From a checkpoint of a small transformer trained on Wikipedia: width 256.
MLP neurons of a small language model. Each row is named by its layer, matrix (gate and up: input weights) and neuron, and shows model dimensions 0-255. Each number is 500 + 40 x the weight over its row's rms, rounded and kept within 0 to 999. Numbers have three digits each. A neuron's up and down rows have the sign that makes its largest values positive.
Before each neuron's rows, "fires in" lists the words (lower case) most often at its 100 highest values on Wikipedia text that the model never trained on. A number after a token or word is its count.

fires in: "succeeded" 20, "s" 7, "operation" 6, "other" 6, "preceded" 6, "area" 5
L2.gate665:480485518626557451541445500533523518472560503524488427484525468558460495486535509497460544603527553539527481574511460544482425413520551462490443521489478518479500530519518583534452520523484493514568460497523454499469560480462562566488576493500523467520473527480494530461475544474534528470570459499455445480410485421482502519467470572553498437508420561524547526501435504485564500476535478428514466501471478435561490480520461591479459477552644557480534541463533442504530458461434434479496465458492535450506545500512510527501523526462495517487430466556474442545517500505568508474532520435520541510490496495510405461520555491485450511486504475537534559508483530559497508512475541509540529508509470557565484521495510459457540538486490563521502522525490432526518430514515544
L2.up665:488481510502515533565478577551522541513514440427503500486626460514471485506478490577547545522515452571507456508516452469552604474526501464482526523509489520510434525527477473483530513523557484523542514486548521517475515404486488511535506523491477502508477487493502534498483507433479465494541498549537437512479573456443435561516539488471476580489483478521570493508549492562473522468526473479557455524452538495522532558497438499492535400473536546474550488461532560509518452494508522514394372478487502444442498409572422512485515526530455496452508484568548479549551469451532461463508521528507467494457463512453518511461503456444505534536477456405495521531466555474546500505515516537547516540518520526537464469602511489508565522489535509580545435552498433512462507402550505

fires in: "according" 37, "delivered" 7, "discovered" 6, "discovers" 4, "driver" 4, "rovers" 4
L3.gate6:489471480510536514486494486489458519530411536433492434540527525522488491471497441516451473554466495462418462544517521494462546440480518493482542475472419503427515524615568531526509581494502583476566538513498471553500477547477477537482502471544512427550527516485427493533506591503505500510499552503496480559496479474554455594459499515535471528503470453464507437421427531520512482576568548516533516483577525506494512626538516472497480505507534553450503501535445541520512411449590540411476482508471471522503500477498448501459520435513520520522549493516495538464434462518459487474545540483487517452437500507496538463506490472548550511494473501461551536430456438439515433542485428491522564447510486466440550501446433507513528510535488496417488535482486423492459490460491565
L3.up6:522482487415500490494576464445517501482545489517465505501580497613517578530496509510498531462503565491500515498556546529484508520494428513427466531467478567589510504540505489478541588512505505575495516529479542466522494553501484522453494517506533512530463492473485536471524525478515493488498492502557555552561509467541456512502519416529415500491524439470526517465489508484512568570491475514466541462486485497464532496461480476426446514551495482558510535572436496493441541470552495501522393559484490524424530469447552484535510535510502524470484457541425511455489481545524520518450459415607514490526480505500512506452530466389486536448482413455441477469471470468566435491497466536521481474567525529392550430489543509575508539500463431458476434512560496450466556438467481

fires in: "grumman" 30, "police" 13, "points" 4, "volume" 4, "vocals" 4
L3.gate190:514517490507526444509514544573502509523467476409457515480555447495492494474480485506543431463478499518442478502502519484478522495506480559566425543505473556548468506530487522464523496513527487503518503529508411478475485466480546548467467488493505545525505557541501448418454592450514504529536542521445423491522535479507469495539479470495522538491447510566526537456448489577390504488447407444443461497529463462528500418489424527464496517422450525501463469473461522445443452454503501551489473508489454494522533482464565494495492467427469517513444399541562483480435390497598510462533453482585542556495439500488543484496494400466430515502473470474513513468497553500528457548464502515509501533580544462440562507477533470546564520521560477485550483518495403450520472503500522
L3.up190:472527546534535458495513429498471495511510567541501655439473533519535518537571533585533515503488482493535538468489476532467488601525493556498545490489443530501519451575482496620508507506524506499425538568512506457465514508474516483538499529471535582447490487522527480449418507478499556530484512496546530428572555565521467521517495505496540544541518506532462496537556456461545505478515579485520497460508501522437444528427539517500529528479473431541494546514555529447560526529484488515520447485530436560535513529576448516462514499427487532509556474499485560505488559552439504397503483492499501484461463515443563465485527488455562480471487510447458531511526482444517464496453518417509420575518516480524537479521462491447515526522559591520504446502558510432508516556430508

fires in: "while" 14, "written" 14, "woman" 9, "wife" 6, "went" 5, "www" 4
L2.gate77:544531395472480455573523527512483450540525534520461529517546510484422495474520484517539453494577543433529506527417511430483531464494459500538519486488496463515533506521484506504461493558487451453484530444563452482504454399506551507499453466540543509529437489424453542418535576448483531484602445506500510543506432484551507489519549461498504539492539490537481530435502522559510457549507565461522510509469434490495510451535512457519485475498525489440544482519473465520499465534442510498545520450456540520451566523551469506521530530505534518492500496485539611465399548545438533402445517495473524576472507463537473496493532565513515474508449501497523586523459518493498412580483483488532475553504498558528448447537511541493608482475430513472452425538482539507491551520550543
L2.up77:570486467470545506483545426442526518541529536543527465446482515447466513507516507517506497481531507491498502431504513474491448453598496546544470536493555612540510549534498458563485456443529491538532524443500555501536535557559456467454523444503509537459560524527478501504519549463452526526473578476550461492486488435510563539515475527500476431494452516485512457603538540577514490516493529439431592506501553523436525533523529545505530507463473532519489502541473499407482586468532493485526444597481489459474487507458512435548458540525525441519628545519517408520552500461464514616524488475530489513451476487499489520527465507469528525445488521536473466521465478480507527422517506442459470469501519502547524579510451463521524571489572457469501535586495507466577496498493470

fires in: "in" 85, "during" 9
L2.gate225:505425519526590598537465469487560487548523550494485472558591490469507479537526528419508501519508542483521451522486478493565483486536544444518510537470570515557493532543485510462555445480551541568507412445482562466543580495536577551479495530543539468423473475429463542501515423550509538523517511491506530556571544491565494514506430521432486521380498552514504473486484572530555528433430526559533452524429533497522549578541506515457516499461476507511468556480540528474540517445434514465528475499484438488448475505522570519567453537510479462478515463504468509426536496490536477478476499446490524465502525462514493581476535503445490507490487544522533540536519564478456545490523514597482513513551423513429461509481503485532467505455496499522416518449492537517456476443528506
L2.up225:534525444496514493523534508489414578517554474546549488543531437466513470520532494497515441488508487538495455546498494492506452447529505466594490540506507512447501476485503544544481470526508559554556481569409651491528465486532559534483461457468505488455519460494541417492479474565501518469526512501526428499540483493582513369486549423474500519464540509504474534440518511498556479520468469555544485551525523556491565492518498520473442394483471523546496486595537537492554481469481501475520463559429437532553419516534535486511559549513450502513471466530428523480440485442439536499491465488545539459461530498583504518558528499494535558471411539491481521507436459465505497506556523581525510548471472464464465485520486485553474487520509506531512476505486538544523464432438567

fires in: "such" 15, "that" 14, "each" 9, "this" 8, "billion" 4, "sent" 4
L3.gate362:520496552502585462483526510500457480571423498421409514461463412508495550532545512506513522504536431422502540514412483501503535474537447550507483493518464470446485473435487536465528524505516450465558582468518485502483481527472486575494506486529450537503475519448445493478548508437461441439524469478521495435520557534521440617451611521459538499559531441505527514520453438480470559542516512493545528434567440550559463526548563487488504491535442511473412497482470530513533534499507458442460474444483441443425517480570422552470490480510474436477452437502532516466565573497544489507533566536533475496501452479532519483495494498479466510468459480445527486452495509498490463465516525517569503505530487521518435537512501443543464449482518459400481499523487474518460456571518496
L3.up362:495475482535437480488496472448563560554463554473530501500497496465504485569468462522469492503438484531565499495561500468447534454543499449499570410495509485567450483419421543553449425517445527478466497508462539529539541424443476418501462585546447471509437497475561494467507569488491500536513531485543524493495484426435497441452486550493511466488564491497531485485448471581496523455466455500531451477475458463459516457483509503459491483442432547462495449551491542580494445487487537514501540471518534483456537503529485537457564549537524498457511535454482546452580472527535557464516527539388460398501554548509465519487478466507438492445516480493533527497436576470464616463500556455480535484484434496514531538429502499508470461473445466479447508485532551514502511531476541

fires in: "a" 31, "during" 17, "price" 6, "province" 6, "presence" 4
L2.gate626:522400522480494488555404459607496504550465474574589543506498449519437533490526596528495517583501527562559464469524494566520508513468534502519440453495417449475466481449490476465480530492486463442527573468518505531532471495496492604487476528460505532540446459465540487566490518472513473443464504483522459461556499481519452457521529451486520436517439479497482472572494474497513540452596513496434534463541523512591524420583493554532573509478487459496467434520559533515470504487462521460496489479505554478442461541531487610494498487494532397527482540469465425457499552560478527516482486461512558498541520505525538477475529441490555509493416447509467490491561439525413468439494509488517467524442487493474489513529496569449499501505522506502525494513482448483442523524513470
L2.up626:512502521518495445425452577517552496518475520524487515545484563520466476524497534550532427566559514541493500553540496469527559489466490522548514504510482516572495514618482537421444490477499487499498513508442442473494506542540497501532445523530528414477404521455510470526476507450525482491579500444508473534511486433463522465444514516450500532465519513491421447519496498494503463489565512428490528509459427431538604522476475513453511495433551567447434488451517516498424613513548521488515467443461581562469423499525403459501520499576517545479519473541496496578466458478520557481445490480507543451483458493479514541505480505494476417485504478518530496482501549529538556468578524507519487422507446520530488534458541548513550429455533512446544509427529491544505424472531510

fires in: "be" 23, "best" 10, "beginning" 7, "behind" 6, "becoming" 5, "begins" 4
L4.gate504:506500556485529446484570481467511484567486531571547443508492511485536470516538563547519495509535507481519454485543427486504508528507499458515488527511460472511538517573508499492536439501487501516529455448468491473526487552473526524552483493440563520384485491411542452432452502442521526539534507541523404481569532534536484456509471485548580463451508517490469571540561439482557488545468493453545463504487545472492480514510589520484522481479403503524570506501523509468472499524470486446449397441443484558502524504533535490516503469495535553492502493523558494437402453507409565582538495490441510400497555506514475437480468558506468536464423496457505524485489466440499464504496604512500474523467511460445457494512456523437464497624488516488479449490478566501483476447467471
L4.up504:529479491523523442487460569444440448456490475468511497431476484507525476506550540540489495471501549447515580444546479468502554498475460525487485583484470469490476531556528428519507475533431449449443514522513473463568510521500476517508514495487552516439511444496530513514523521528470475482500488479497503496526412550463492476479460473482536446446491411565532463507459435456515537550452541448489511468489531445473564558481554416557429437493496430486562550529480446535479447451468463438382459462451507516464504539541525469469474500493552521488572471603500532478424435524418442491492512493479496462524543518456511442473517513564555467484491471475514577478552450492554598525457470503549495497509525496552467433544431592456467519554453536534518475472493495518498497461527442